From a checkpoint of a small transformer trained on Wikipedia: capped logits.
MLP neurons of a small language model. Each row is named by its layer, matrix (up: input weights; down: output weights) and neuron, and shows model dimensions 144-271. Each number is 128 + 24 x the weight over its row's rms, rounded and kept within 0 to 255. Numbers have three digits each.
After each neuron's rows, "fires on" lists the tokens most often at its 100 highest values on Wikipedia text that the model never trained on; "fires in" lists the words (lower case) most often at its 100 highest values on Wikipedia text that the model never trained on.

L10.up160:150114133091121143127170120131133166089094071107123082169112104139087144088143149173096130141142153125161132126100102148166147110111142124158133118136118134119158128101127197111095104100153123135115113129097172072139145148111127137174109120142108111131120124150134120143159151113096171121141141132129116102105153092135141103106083117126089127110150156111160193135094133129070110082156
L10.down160:112119131139123123104098154098108149106167132128117131125138147123154145140105113133145134150139110106127114112133108104108116111132126127092108148119127098121129137147118086145139117118127112116129113147187114165061125126126114113139140124141156097108112133122126091125094122168158125154159110124149118178164127109116129171096169104157131085120115105126102102130173137127170150157137
fires on: " was", " Officer", " Mc"
fires in: "was", "officer"

L4.up805:074145109124135080132128153131092087116092119130118097144136112087105114121137085113140126156114133163120182181134152114136083119156127118138130134119126153163147117178145105135101154091126128189104063138147169125118147133119137130143108126103135139109079151127127135162142129168099140153120131093132167159150156116101143145128146119111107132146146107133118078125115136114122126135141
L4.down805:117141148116131114087089143083149114153126080126085143156146128149099135086111071124076177197128133062082151129107153130141098115134118166091143094156146114171137087133110086157136120108144129133114138109100163143116121117111113134134112094105138155106133138118113144164120151127143119139151133145158139158165148157095161141134160134116143109112137167070130112138136157092120119084170
fires on: " not", " considered", " of", " still", " found"
fires in: "not", "considered", "of", "still", "somewhat", "found"

L9.up377:112121151114082133142133108093113124146128082148165094148127170092116109153150098128142139173111115148150145122134124135162132126123119104122127155141136137083074127125138102117093092117172093166112113138168141097096094151163153118111130129142125109094106139167091080117160100141127125101135132129140136127155153118183125146111128111179105131106156114091147136132125099131127078123145
L9.down377:151151146113132150085133117143137120101123167143126140118119113114146114123159161131136130104155108110157118109096175150095135139126131123124133099109116111140125121120133114149169165129094135099116151116144109122120142088073117126108108075118132156151085128101150119155107160096096126103134159100167145118086128123114144090140148094082153080119137084113142102125121149134143165148105
fires on: " and", "ed"
fires in: "and"

L4.up333:146116141135154113141120089114103137125122131153127153118099161170105125118148102112098096142083152144124114099152138113139088178117135120128132142137083124071158096143136093162105110109079092157124118148090159118111145132041109118135121132096171113132098145155118099118076101152138138114118133132151144093126084136130119124132113119118104168123143178129108150172071116140152148112146
L4.down333:125152103132150124142125099113154098145103099156114131116094150117101130111137134154108084145115138127146115086147115121139124164094136120114109129132067037105100088117156109136056136168131138132102094170123136140102124150132057128128117193101096113100118123130114114154174139116134202122120154114153138116102147126133108127153111169130148128130150133111101155138127135078137121136118
fires on: " on", " that", "ed", " with", " up"
fires in: "on", "that", "with", "up"

L6.up933:137117128104149096079147148118094111112114143096134101118130131119166118135091118113080130143168128136118081138083139161130111124101125127134119107099101153161116153119132104119104111114119145144089141086114122100136081138188126107180116124104143144097146105130156135116122109142147140158188118153108156144122160114120072111130153107147119116088138104126164111123119098095152153126138
L6.down933:099133119110131113135128132111131147118173094178124132116098166121120136118120122160115057147142145121139105105167100099194156111163140094133136149150164123100118041122133137190152136147168098109169104177122117105136136128107158153127121135128100148110109125147143136146106156122120140095170153101121134108074156126145129171126082171157131140162131127126126152123141154144056084111172
fires on: " is", " be", "w", " was", " as", " number"
fires in: "is", "be", "was", "as", "owls", "number"

L8.up286:141144167123132120150132154094139162150082186140103133127155139133129130111120137129146088120108163092094103147121096118161121171120117159109142134106116117127127117140143139116083128118136143107138127138140102111173112146112150143140144120125137181110119132109165127130117124123101139151131146127145157161108139132136137163136132136159135137107158103135115136125090087113116152138127
L8.down286:139087171126146164079102103069124067175096136122063136153135165115065123072102124082128158108167096173158127124121158124161083172152108122073121139139143094144137148103154098141115124160122130149112119120133127131165162120114191095090153172113128142099158112092145079129208121081172140150142113131090142131131119120133107126117131135147083108138138139094112139074128109135142093110124
fires on: " of", "ed"
fires in: "of", "founded"

L9.up267:114123134093130131103139163110119149088117101152142145113131123140098091117147106133079120110130130122090118109131116127142106108145141149115147134124102127122161171105088080091110087107105148117112106176103145129143137133139173111126094123122110146108092114150137137138118121102116105175122113102101141133115125138146116091108121183143137135150118109152139141131112115105140131133108
L9.down267:128147107112149143161111144102122125153168136126117094118128143126122089136159130099110082146126051087141123110084127134115125130157128084130140142101107155163133127102170127151129100119157139107146113158131127130125123170155164109140149115122135177128122110154134107114114108145121131116114181095113175117135114141204157125119164187117130169132169088114129101079144102156102131104152
fires on: " had", " which", "ed", " led", " left"
fires in: "had", "which", "led", "left"

L8.up640:120146099115161147097113121126161141135150140178065126098136194130128107109141123140145142118157140130130128145139093107122127095163144128067179122122107142145135098161097155113109149119123186125087088055134209111126159169113135116141071108135166144091175152117136083139138119154120170108131137105153140156106104153161112126149113126096113093142134083131155129139143115104162124128116
L8.down640:120125111067146109121130099120153097127114127126122123102136119127150172081100116133085139074131135113080121129127135121137118152117124101132115154105157089139122187138177116140125136147154144103087117118135156140136133100141151143082119084114083090104118131157129110113128146160130124119126158140107102126145088148111133095145137102116095173121103090076128149178126103153133174173108
fires on: " and", " he", " o", " He", "sq"
fires in: "and", "oz", "helmsman", "sq", "inch"

L4.up771:077173132171139095166092091095129160106150135089102155153148110097118130144112136094124155120079166107184144126135088126143094137118154116126131121125104158141109124115111072159093129105133134139126092167135144136112159166128110105175127102109122152128101160140127125139136160158099136113127124115152136098083151096141134098151156110156131140107120127149124140100101142100139118112100
L4.down771:119119119150128102122134130139080107097149132151100088153160143091140144153118154073120073095107146138169105121113157158128094143119128106143156117165166066139097154128124158117077108119098141165124124115089113131053150117105168132142139123125148121111134137121166155119127160149122100148145142159138091085118164126098114115108124111110139140111133101133072124127131163104166130158156
fires on: " first", " top", " final", " second", " last"
fires in: "first", "top", "final", "second", "last"

L8.up238:101173062139161097053160122141154132131155149197082166134197109155117130100132093119135131148126082103100118125149090142113089167110135134131093156085152149162167126122117094118123164138071170128083110121146117110180114103115119122167136104130151132149085147172102134105146138089138083107123129149157154122131140139087136144146142119160144120144105126160130087155123104137146129100109
L8.down238:157100116131105081091130174119131156118097146138108115140108157096153198106130110132122117135128129186169128130126147154121112105129136130136153103161122140195142114129090132139140146102128096124156172121100096155142126140161162113154113127111145130127124108105122182117111110189137108150120097132159092134145150126139079108153121126116151161125112145138110126115137112127101114079146
fires on: " is", " was", " most", " be", " considered", " been"
fires in: "is", "was", "most", "be", "considered", "been"

L7.up960:075114117123133170179125116139097119098175143127149119142136127122134127143152105104134114141125171101160181127156109128138112162130110154145150117128099152132150147140134083124131133106149135144165126101112109124160138150132109143098132106105143111118136110137135128108163109151106160104111152125123135137135163053122114077139133151089081097152140117111161139128125128123138166148116
L7.down960:117145118092123136132137130143115117100103124133146093132097141092145117146121114144128130149118159108128087102124181161148159119122125120104146126136118145129101126090135102140124115118105145124128148156077105122135106088071147168133098101117099110104087144108131120103172145130117102126171107109127160135146135161173116164161101139142160080124155171107131137156138161143104133131077
fires on: " is", " was", " for", " do"
fires in: "is", "for", "was"